Weights of a small transformer language model.
Size: 15 layers, 3 heads of 128, MLP 1536 GeGLU.
MLP neurons of a small language model. Each row is named by its layer, matrix (gate and up: input weights) and neuron, and shows model dimensions 288-351. Each number is 200 + 40 x the weight over its row's rms, rounded and kept within 0 to 999. A neuron's up and down rows have the sign that makes its largest values positive.
A block is one neuron, or neurons of one layer that tend to fire together. Before each block is what it responds to, as a language model described it from the Wikipedia text at the highest values.

Space tokens directly before a coming number: mid-coordinate spaces (46°36′32″N then 120°…), years after in/June/early, and table vote figures.
L3.gate147,216,215,159,206,209,115,166,177,152,170,151,169,231,248,185,165,115,225,274,235,245,145,144,195,200,215,213,171,215,226,205,200,160,198,159,226,170,308,265,211,203,255,201,145,183,107,186,197,236,199,128,274,171,226,209,264,170,228,193,166,180,193,192,231
L3.up147,223,198,240,190,249,206,131,232,153,169,243,209,87,173,35,153,234,231,217,179,217,248,254,195,162,231,164,192,217,226,205,272,227,155,121,206,212,250,214,215,257,232,222,166,248,204,201,194,241,227,235,189,162,159,186,152,170,167,243,205,205,171,271,234
L3.gate311,331,241,140,199,139,227,172,211,243,238,134,197,171,229,290,145,136,164,239,147,183,174,184,249,185,228,272,186,166,254,202,242,149,227,223,189,129,255,248,265,222,180,166,188,191,293,239,255,233,153,184,183,314,239,238,197,251,193,181,198,161,196,215,221
L3.up311,156,142,234,208,136,163,222,183,247,153,258,134,194,177,126,134,212,223,154,170,191,110,250,260,183,193,171,126,149,278,175,254,213,211,222,126,133,226,263,262,141,337,203,166,159,181,227,220,273,167,93,145,183,217,257,177,245,162,178,233,218,160,229,164
L3.gate404,297,201,208,179,161,203,187,186,202,167,189,212,154,193,208,194,235,190,200,241,201,226,175,251,195,193,226,192,171,187,234,246,186,188,228,282,163,164,157,253,244,193,235,238,229,235,185,230,171,216,228,178,171,185,158,239,247,155,219,249,220,172,248,213
L3.up404,181,240,119,202,227,215,169,156,237,225,261,182,150,291,207,193,175,140,217,224,209,148,229,171,253,208,237,150,172,180,225,220,183,168,173,179,223,277,245,269,195,268,128,224,220,181,207,189,193,177,150,192,224,211,254,283,179,170,221,195,225,162,226,160
L3.gate615,174,177,159,193,186,204,243,226,233,231,232,176,235,100,141,214,161,222,242,213,168,158,161,209,252,151,184,290,119,172,150,266,153,178,218,171,252,182,228,247,191,184,225,194,182,197,221,152,241,199,194,213,252,179,100,199,138,196,216,215,217,221,164,144
L3.up615,153,217,182,207,243,163,178,231,175,225,187,212,208,286,264,180,195,222,182,229,228,222,186,249,167,176,179,101,205,192,231,252,297,186,171,210,207,244,175,226,185,170,257,172,217,164,214,255,203,296,152,125,233,95,166,248,191,218,248,215,155,236,186,161

The space opening a new wiki-table row after the pipe, as in election results, stats and game logs, and the en dash in year ranges like 1995–96 or 1950–2015.
L6.gate61,238,234,122,272,227,238,158,123,247,221,206,221,205,286,190,232,242,261,218,188,183,195,207,220,192,211,218,193,222,293,120,210,174,185,182,204,173,140,172,230,176,162,148,276,216,227,206,200,210,164,221,251,177,189,184,240,158,216,182,209,200,253,92,197
L6.up61,219,244,156,184,234,269,211,197,209,229,197,226,183,275,200,159,184,215,172,195,164,134,219,278,204,93,216,124,162,225,204,233,180,206,224,232,202,154,154,187,161,199,214,181,174,154,173,216,174,109,211,258,176,177,205,171,105,168,176,130,205,179,204,264
L6.gate98,158,197,190,200,225,199,191,188,169,213,215,269,168,237,239,203,213,179,240,179,204,216,238,177,226,189,236,141,190,182,232,225,223,201,277,142,178,138,244,198,256,170,214,229,201,196,187,223,125,171,201,294,213,220,163,151,192,205,207,235,193,147,198,130
L6.up98,219,197,143,230,192,263,215,137,184,205,200,265,209,136,190,230,140,196,224,189,247,204,286,210,146,189,228,140,180,138,265,220,241,217,185,196,184,180,187,144,316,213,118,113,193,250,233,228,208,176,174,206,211,216,166,224,164,181,125,197,226,229,168,225
L6.gate255,187,233,232,161,111,204,163,141,162,203,173,194,233,241,185,169,269,195,193,208,190,170,216,173,190,231,193,281,157,201,153,250,161,198,145,195,98,95,238,180,210,181,138,189,191,291,184,176,165,217,153,250,173,179,242,181,206,187,193,198,169,156,181,156
L6.up255,184,196,183,275,117,128,182,166,199,166,263,217,216,232,238,198,210,294,212,149,199,277,142,260,276,161,229,175,192,88,187,239,197,195,156,210,232,176,203,201,203,217,224,209,246,291,187,125,149,220,183,225,178,166,173,215,268,173,245,164,190,276,230,158
L6.gate257,127,218,196,240,180,151,247,227,258,270,181,198,172,159,141,196,138,167,181,182,217,228,104,155,176,236,220,144,282,212,206,130,126,125,189,199,153,226,235,126,142,217,239,312,251,173,237,205,216,241,134,247,214,233,216,183,195,207,186,199,152,173,256,199
L6.up257,243,199,223,206,179,285,175,218,177,234,182,152,212,132,244,267,143,189,279,265,151,227,243,132,190,151,223,182,240,189,222,186,246,148,218,149,153,241,230,260,246,173,225,181,163,255,159,162,125,200,193,188,269,180,220,173,212,173,217,210,152,176,175,191
L6.gate278,223,238,283,208,223,139,171,92,208,186,218,125,246,204,214,193,257,141,172,190,214,189,225,202,242,189,216,183,122,219,231,169,191,205,185,256,224,184,199,218,129,243,153,186,118,232,182,185,222,202,133,208,171,298,215,145,167,184,217,251,177,188,243,191
L6.up278,258,157,177,172,246,236,234,135,244,244,186,223,229,223,218,246,249,184,185,209,194,154,133,135,224,198,237,190,138,205,276,206,228,180,263,125,251,186,268,230,252,262,217,174,198,157,187,178,236,153,147,228,174,178,154,273,211,224,233,165,204,213,225,191
L6.gate572,176,174,242,241,217,207,133,258,151,266,186,187,189,163,223,198,186,127,211,233,231,187,258,265,125,234,235,185,197,258,171,198,251,214,175,193,252,170,288,217,238,212,201,216,211,236,207,282,203,153,165,299,233,281,191,154,187,248,231,234,170,216,209,241
L6.up572,215,190,205,216,128,210,215,137,154,147,152,186,216,186,186,170,174,200,144,221,152,206,235,188,188,146,215,127,197,164,191,179,233,206,258,140,137,185,208,197,206,218,212,270,194,279,186,169,287,177,60,233,222,236,200,226,160,150,250,161,232,174,99,166
L6.gate617,196,145,126,170,255,182,218,180,216,265,286,173,215,178,217,239,187,188,213,112,243,148,243,283,253,203,151,200,166,142,232,202,211,246,115,243,219,259,184,224,259,216,176,166,222,138,206,138,185,129,183,159,157,226,250,185,220,191,156,221,134,177,159,252
L6.up617,247,183,237,205,162,179,184,216,225,264,250,188,111,179,175,215,260,218,208,216,233,191,214,259,195,212,221,123,215,220,187,149,145,182,213,275,300,217,302,167,178,266,247,179,201,284,259,204,208,246,175,232,123,151,251,179,178,211,318,167,144,255,221,172
L6.gate753,228,208,218,182,168,156,174,192,152,170,165,223,146,215,157,174,167,199,245,260,153,168,229,215,300,145,233,186,195,231,208,179,241,273,96,227,200,192,203,230,137,241,191,219,159,292,222,261,115,156,172,181,219,237,178,233,169,208,171,261,187,217,246,235
L6.up753,178,169,189,280,222,253,215,185,243,156,166,267,265,244,221,232,154,196,242,282,208,204,197,210,230,298,198,191,205,172,232,208,190,139,225,232,154,230,221,203,189,209,171,237,220,240,152,141,157,239,211,132,169,154,270,216,247,206,179,186,180,200,250,155
L6.gate1018,201,189,195,266,246,148,258,157,166,255,245,192,189,194,154,189,177,220,204,229,181,243,250,198,161,81,234,172,244,205,170,314,172,245,253,234,181,235,172,145,250,150,194,168,131,225,166,166,192,173,192,206,150,135,161,195,147,243,249,310,183,165,203,191
L6.up1018,222,243,198,171,263,161,269,146,135,174,180,210,203,176,185,237,189,261,176,186,175,208,121,185,265,183,248,87,232,206,177,161,157,143,197,193,251,224,220,250,149,206,178,292,208,181,260,201,167,220,212,178,227,168,160,228,187,166,192,206,248,225,199,222
L6.gate1036,268,143,161,222,259,171,188,278,164,269,223,178,139,195,224,189,180,252,223,220,184,183,234,191,176,261,171,151,185,183,117,123,218,199,178,132,217,227,204,229,229,162,158,188,178,200,176,184,227,200,150,248,326,191,208,201,100,166,282,257,256,200,140,161
L6.up1036,238,234,198,172,264,227,128,211,172,193,191,220,182,167,140,208,195,223,275,170,236,311,148,236,163,230,176,226,212,190,178,132,216,126,214,196,197,227,171,160,253,148,172,210,163,153,187,195,189,230,170,186,102,232,194,279,294,164,156,174,253,241,152,155
L6.gate1184,221,228,248,129,169,172,237,175,154,145,228,175,209,186,124,176,112,173,188,228,201,152,168,238,227,181,175,193,199,209,191,268,257,184,258,188,176,157,130,149,195,164,206,264,278,216,244,205,236,226,221,209,191,269,237,240,185,202,176,158,154,171,199,138
L6.up1184,159,250,155,231,159,177,218,125,157,173,168,162,124,223,233,185,217,184,239,167,208,266,162,167,195,224,200,166,145,223,221,189,219,197,177,175,174,255,131,275,190,197,155,248,164,231,155,142,204,217,263,238,173,225,181,269,235,196,204,161,224,186,177,216
L6.gate1269,178,201,197,206,213,197,215,154,230,199,171,155,235,286,109,223,174,141,168,206,208,171,271,223,214,208,118,229,163,144,244,246,140,157,248,206,166,197,191,220,208,231,147,202,206,198,245,227,231,237,222,209,144,168,202,194,175,187,217,220,206,156,210,161
L6.up1269,197,197,201,185,264,170,246,256,156,211,209,235,157,230,201,237,215,134,244,257,185,199,253,128,238,186,189,189,164,131,203,217,214,135,233,208,212,286,241,245,164,195,204,156,304,148,151,224,150,201,258,195,177,236,183,195,269,190,166,271,139,188,214,227
L6.gate1286,204,121,162,174,225,214,161,237,208,228,233,241,140,246,211,207,259,200,159,237,206,220,154,181,182,303,211,218,141,151,156,221,219,202,228,216,157,172,209,159,140,212,212,239,175,198,273,188,182,172,222,208,147,125,172,175,215,204,225,252,248,194,184,169
L6.up1286,213,190,209,147,219,196,151,235,197,256,152,134,148,228,151,187,174,237,201,248,211,215,211,159,184,200,240,268,232,232,181,229,100,183,170,234,209,216,262,168,224,141,222,259,129,176,314,180,137,192,200,225,126,260,179,211,244,148,231,145,181,185,219,173
L6.gate1323,139,182,153,180,156,222,205,207,181,169,219,168,186,162,236,226,227,238,237,238,231,223,250,234,207,193,191,270,182,199,215,243,166,183,234,211,139,203,205,265,236,192,159,214,238,226,210,196,164,244,171,210,222,192,206,180,140,264,224,219,232,142,210,149
L6.up1323,189,209,184,305,261,196,188,240,205,227,156,159,184,164,297,178,266,223,270,185,260,158,203,186,134,194,114,147,227,223,204,282,186,183,207,262,194,299,260,182,191,251,230,195,200,279,201,264,243,149,94,245,198,165,213,258,179,134,225,230,227,285,170,191
L6.gate1346,169,184,199,245,156,193,246,194,227,190,207,306,167,252,137,268,190,210,109,212,253,198,149,228,240,154,202,203,170,233,221,270,108,160,199,181,197,172,241,248,202,222,211,265,204,199,198,223,212,172,238,164,269,174,202,216,201,196,117,244,245,208,253,222
L6.up1346,203,236,193,296,229,200,151,129,189,119,175,262,240,159,198,282,186,224,221,227,225,265,141,136,164,211,297,256,160,170,205,204,242,194,193,246,176,164,205,161,221,224,249,154,197,289,195,203,147,187,212,152,175,156,170,230,227,188,160,196,170,105,197,174
L6.gate1491,231,163,211,243,211,203,212,226,183,184,278,194,195,163,223,197,189,265,237,293,221,163,229,158,198,203,202,136,163,112,215,211,255,209,177,185,165,213,178,300,198,175,172,257,204,277,192,202,216,193,179,192,187,263,253,191,170,217,234,233,234,234,164,190
L6.up1491,227,228,116,225,239,184,220,221,246,230,237,240,193,216,161,193,241,130,213,212,170,204,232,276,162,160,177,212,148,212,213,189,222,156,171,204,198,211,212,188,188,199,243,234,290,252,249,145,173,197,176,221,239,122,261,252,167,157,196,163,178,139,208,129

Month names inside full dates, after a day number, "in", "On", or a table pipe, e.g. 28 April 2018, also final year digits.
L6.gate23,148,253,209,285,235,256,242,225,130,120,189,229,190,150,193,207,186,191,161,233,178,167,177,208,250,220,206,192,187,240,157,222,224,175,193,181,233,221,147,231,226,230,218,243,253,152,189,175,245,141,101,176,262,218,202,178,219,167,260,132,210,174,152,184
L6.up23,208,165,181,161,194,167,229,207,243,157,171,208,152,227,275,165,180,237,196,164,155,163,188,223,223,282,223,210,199,182,234,164,200,180,200,152,231,224,143,241,193,212,202,210,225,290,196,198,218,165,135,150,251,121,185,202,191,200,138,233,212,198,227,167
L6.gate121,161,184,204,214,210,215,186,172,152,72,241,280,192,180,228,149,212,188,268,77,176,225,212,234,218,252,168,178,269,214,211,196,235,186,199,191,230,208,133,263,167,270,151,123,235,163,171,131,143,230,178,194,280,161,201,192,221,251,242,194,232,169,177,206
L6.up121,171,209,119,234,246,167,233,230,119,214,254,279,190,187,283,236,133,186,167,214,176,224,228,228,239,180,288,280,193,131,188,198,178,220,186,196,254,233,138,192,221,173,200,160,223,178,235,206,227,195,160,179,194,290,185,262,180,223,225,136,265,222,273,170
L6.gate181,184,245,176,146,181,218,253,216,183,173,203,229,239,172,131,211,196,109,193,188,180,169,183,194,249,248,210,124,210,159,213,219,154,204,121,196,125,236,192,187,281,238,162,134,230,163,209,145,174,213,198,205,186,181,211,277,298,234,198,196,254,151,203,209
L6.up181,165,212,159,174,204,175,187,202,182,165,166,174,174,136,258,213,223,174,198,232,206,141,219,206,180,256,233,219,260,202,173,172,183,212,210,238,175,234,127,199,194,153,174,117,171,182,302,222,144,198,238,240,211,201,222,217,142,173,257,180,187,136,180,168
L6.gate318,187,214,230,193,235,135,241,266,202,120,157,124,170,192,201,209,236,246,222,164,225,187,227,223,253,217,167,185,172,192,180,149,202,236,161,202,170,238,191,219,236,192,145,174,235,230,225,242,166,205,109,206,208,209,209,135,185,181,145,227,238,173,195,198
L6.up318,263,192,299,228,182,173,231,204,225,191,258,96,208,185,220,185,211,168,240,203,249,124,149,159,152,203,182,175,205,202,184,173,256,200,260,236,242,244,213,181,153,214,200,219,123,163,170,245,204,124,232,150,234,159,254,193,230,228,297,184,237,206,168,209
L6.gate611,218,272,229,217,238,227,128,188,233,226,163,213,213,204,223,270,216,146,79,172,170,204,130,213,195,174,202,193,238,194,217,167,175,251,178,266,209,213,148,259,185,191,265,165,191,143,160,275,177,168,240,229,218,242,233,199,210,214,203,182,174,339,232,164
L6.up611,185,106,181,213,180,240,212,159,212,210,227,270,177,153,170,134,195,140,245,219,219,280,223,152,179,160,267,244,266,216,228,197,168,208,188,208,222,215,186,263,203,226,233,197,135,218,198,217,221,58,160,155,206,183,265,159,161,197,198,224,209,194,217,176
L6.gate651,198,232,189,206,215,210,150,161,203,184,216,225,248,174,209,235,259,173,242,129,146,217,195,173,210,210,174,159,174,236,177,205,287,183,161,132,193,132,194,187,229,287,139,254,177,239,179,208,240,226,148,250,295,188,174,199,159,263,241,217,266,217,165,121
L6.up651,140,219,210,165,185,240,176,236,228,253,169,206,160,161,231,280,230,214,153,252,238,173,149,229,155,189,196,134,210,216,183,235,222,196,198,208,229,177,204,226,221,150,206,231,182,168,205,192,153,218,236,272,202,151,192,297,200,200,267,140,240,163,150,198
L6.gate677,231,190,164,231,168,184,257,247,222,231,231,156,207,247,267,185,155,236,167,228,257,117,233,153,222,250,196,130,99,188,205,179,183,250,202,170,164,214,224,200,158,176,178,115,206,222,171,158,170,212,261,188,221,250,185,179,150,168,252,189,129,234,238,206
L6.up677,224,197,169,219,178,162,238,231,254,121,117,177,194,176,242,207,213,139,220,131,181,163,267,201,187,215,245,156,222,251,254,167,187,128,176,208,194,169,239,219,251,245,218,237,117,184,288,247,286,251,205,171,173,180,193,159,195,179,224,183,189,176,143,302
L6.gate701,225,244,209,184,193,91,118,145,194,225,104,230,175,185,207,186,187,208,225,188,220,165,145,222,209,175,177,196,210,129,281,206,165,176,174,153,192,220,221,266,169,171,221,252,245,203,232,181,220,184,138,205,261,217,154,160,158,141,196,164,218,152,229,178
L6.up701,212,187,127,170,205,166,253,202,173,167,174,145,195,230,207,241,168,204,237,214,179,165,210,159,210,250,203,263,232,112,225,213,146,218,220,124,270,153,256,269,267,243,204,127,189,153,216,126,268,220,200,201,196,244,218,281,158,235,213,186,151,138,174,275
L6.gate821,239,177,192,184,199,195,116,100,222,198,227,193,206,264,192,214,222,173,127,201,212,176,187,193,242,198,187,209,200,236,256,234,219,259,185,274,196,212,245,186,269,200,181,255,124,214,175,240,193,124,210,177,267,180,249,207,156,212,186,165,202,205,200,209
L6.up821,278,241,217,290,206,191,191,148,151,176,235,226,203,249,156,253,262,169,181,214,231,138,148,145,212,182,226,212,206,177,282,186,277,220,176,127,184,221,136,242,210,131,206,126,180,221,114,200,230,227,222,156,197,240,166,222,271,143,174,190,215,177,185,189
L6.gate884,157,210,207,211,220,170,177,133,185,164,204,296,208,231,235,172,207,197,238,208,270,146,208,277,226,114,218,212,151,209,221,258,190,200,238,157,241,252,232,222,241,234,167,182,239,168,216,267,209,133,221,217,175,202,166,237,209,202,235,177,213,159,120,202
L6.up884,211,181,146,222,201,172,218,260,199,179,205,151,139,145,202,220,264,210,175,173,263,189,255,223,276,129,200,199,222,198,226,233,212,143,135,266,164,258,154,164,222,245,173,211,246,198,220,155,211,143,198,211,174,194,193,130,168,228,226,209,261,147,259,249
L6.gate906,138,243,267,165,209,188,209,169,170,176,210,156,202,292,266,260,188,197,201,122,133,201,257,238,239,238,243,208,195,199,228,195,180,287,255,175,181,166,199,165,175,211,192,164,230,182,205,214,232,178,173,235,215,234,223,185,217,245,279,213,241,95,232,184
L6.up906,141,182,234,263,136,260,191,186,287,143,210,102,180,139,233,177,185,162,167,245,175,191,176,162,269,229,207,246,246,191,116,208,241,154,147,219,202,192,177,249,228,218,156,181,245,205,245,239,195,195,183,160,268,196,192,189,188,164,270,148,132,248,198,270
L6.gate1059,224,242,252,257,220,261,158,193,237,231,172,148,269,199,178,245,152,241,205,213,204,145,202,230,226,222,184,281,223,209,206,167,191,219,261,193,248,154,223,111,179,238,200,198,162,170,216,194,192,243,200,214,125,226,135,222,238,231,290,207,252,187,139,145
L6.up1059,199,251,199,121,237,235,226,209,231,216,166,196,212,175,207,208,169,285,148,247,268,175,146,194,179,204,211,177,247,135,193,214,219,160,222,191,221,189,179,203,214,165,115,178,182,268,182,147,193,172,154,198,222,174,203,279,192,166,220,184,139,153,249,166
L6.gate1229,296,248,208,186,238,196,170,236,165,196,256,192,223,157,159,203,210,181,193,158,239,146,187,253,201,253,144,206,183,229,201,233,217,315,217,124,250,175,189,270,272,200,209,199,313,149,212,199,200,220,301,152,220,219,188,134,240,214,202,215,190,181,215,186
L6.up1229,160,213,145,183,188,175,195,170,239,211,213,190,173,220,223,240,228,243,238,205,133,204,240,178,239,267,218,238,189,220,152,136,130,171,172,185,141,226,221,212,166,103,178,230,257,183,230,208,300,122,234,256,258,216,174,261,230,164,182,211,266,279,184,274
L6.gate1285,260,208,267,249,261,212,254,195,209,221,188,198,208,252,174,210,268,190,136,157,149,187,137,283,257,155,212,238,165,191,293,236,224,199,251,167,211,216,168,263,161,203,165,214,266,228,225,150,177,183,198,128,210,248,151,239,235,143,256,168,282,173,105,194
L6.up1285,193,220,172,193,189,244,125,200,215,194,251,209,167,280,237,163,192,171,221,201,157,203,238,215,213,319,173,195,218,219,165,206,172,177,218,142,131,220,239,220,231,232,86,170,232,271,206,184,191,215,155,264,229,243,243,167,186,250,167,285,237,252,202,256
L6.gate1343,241,217,199,170,197,168,183,157,178,205,190,167,163,234,169,170,215,196,197,153,227,125,190,180,240,190,184,239,223,184,192,241,207,180,270,185,193,144,257,180,129,146,213,150,239,119,153,139,240,155,197,304,227,133,143,165,147,219,220,154,292,211,183,223
L6.up1343,245,188,169,234,212,128,259,118,180,198,267,144,229,209,263,209,235,232,135,230,169,164,224,216,143,206,191,210,173,235,157,135,247,200,165,182,296,184,239,141,180,192,259,173,203,220,292,217,273,182,182,166,200,208,176,175,163,203,297,266,165,217,190,239
L6.gate1376,154,165,284,79,152,234,155,113,202,91,215,278,201,186,190,222,206,213,195,233,204,169,179,186,208,183,211,146,268,191,143,173,255,186,167,145,155,178,215,201,215,199,194,148,256,180,179,228,212,132,241,164,232,109,174,203,212,263,216,229,157,194,224,247
L6.up1376,172,236,171,266,258,170,206,251,157,217,182,260,265,207,161,208,220,203,182,162,210,222,259,223,245,186,153,189,170,245,256,204,252,190,204,161,210,219,122,212,167,266,235,168,191,154,180,262,256,204,205,203,203,190,237,229,204,212,257,190,99,187,153,195

The word or piece right after a number, mostly month names or commas in dates, e.g. 28 October, March 8, 2004.
L4.gate1224,240,246,188,216,227,278,125,249,288,182,172,142,207,197,177,206,199,181,155,226,199,225,174,211,206,245,244,207,205,183,159,168,94,220,233,217,202,247,176,294,187,207,186,210,232,209,163,218,224,206,287,246,196,179,241,204,193,233,218,236,168,231,185,209
L4.up1224,199,212,229,288,183,228,194,203,171,207,268,185,204,194,183,206,193,254,195,205,221,140,173,164,237,272,165,204,163,168,198,275,267,217,209,211,217,186,267,200,305,173,152,196,230,212,235,229,224,137,204,187,218,223,246,254,194,164,201,192,191,230,219,199

Month name tokens inside dates, usually after a day number or "in"/"on" and before a year, as in "on 23 March 1944", "in February 1958", "Release date: January 25".
L3.gate320,210,223,256,203,169,164,166,226,186,226,228,154,216,158,195,169,193,185,200,167,176,172,177,233,205,226,298,163,253,181,249,104,225,171,150,179,202,240,112,173,270,221,259,222,212,182,252,201,217,198,246,172,209,223,191,209,178,214,238,210,224,211,140,223
L3.up320,274,151,190,229,279,208,201,248,240,249,197,171,211,170,172,231,177,203,172,203,177,194,177,134,251,195,222,217,261,203,191,231,183,249,248,265,212,171,236,215,216,215,260,159,210,295,194,119,140,221,204,235,189,194,228,195,178,231,126,165,212,218,162,139
L3.gate750,268,178,250,152,254,188,227,189,262,146,232,211,221,242,233,134,112,224,219,200,169,193,173,148,280,213,188,236,181,204,215,152,219,162,209,181,192,286,173,273,248,242,214,173,202,129,246,247,271,221,183,191,239,174,198,191,238,210,260,229,210,217,172,219
L3.up750,226,215,165,181,171,149,164,177,197,210,243,172,287,233,164,229,239,142,201,180,192,184,229,176,225,137,208,193,169,163,160,218,215,278,145,216,257,190,224,143,291,279,221,165,214,246,196,133,166,233,210,171,190,154,171,165,168,120,222,232,163,222,190,144
L3.gate897,183,179,214,155,270,244,202,180,154,170,284,192,183,228,200,202,151,204,216,155,195,173,197,218,231,205,260,254,193,240,190,201,190,307,165,222,172,222,235,205,275,161,176,158,235,170,252,205,227,191,175,187,171,246,238,199,165,205,303,162,201,222,227,273
L3.up897,263,220,228,254,199,140,250,265,229,81,182,157,139,184,245,198,174,178,186,204,160,189,141,143,259,202,231,191,221,188,228,169,204,194,169,125,201,218,218,322,155,177,234,190,254,232,169,158,264,210,203,163,180,181,193,216,149,218,272,177,190,246,168,167
L3.gate1460,228,198,232,237,167,194,187,181,166,192,163,98,151,222,226,186,183,132,212,212,233,184,172,280,229,272,297,201,273,159,169,209,160,210,199,208,196,161,188,302,216,139,212,215,143,132,216,195,201,152,240,212,157,152,193,126,181,182,219,256,192,200,175,190
L3.up1460,217,223,178,231,161,165,125,169,127,175,172,157,213,275,132,183,199,184,186,195,169,184,231,172,248,163,174,185,216,232,184,174,151,188,202,252,187,207,248,201,219,185,205,124,213,228,165,234,277,159,236,150,241,253,198,177,201,212,229,230,189,160,178,255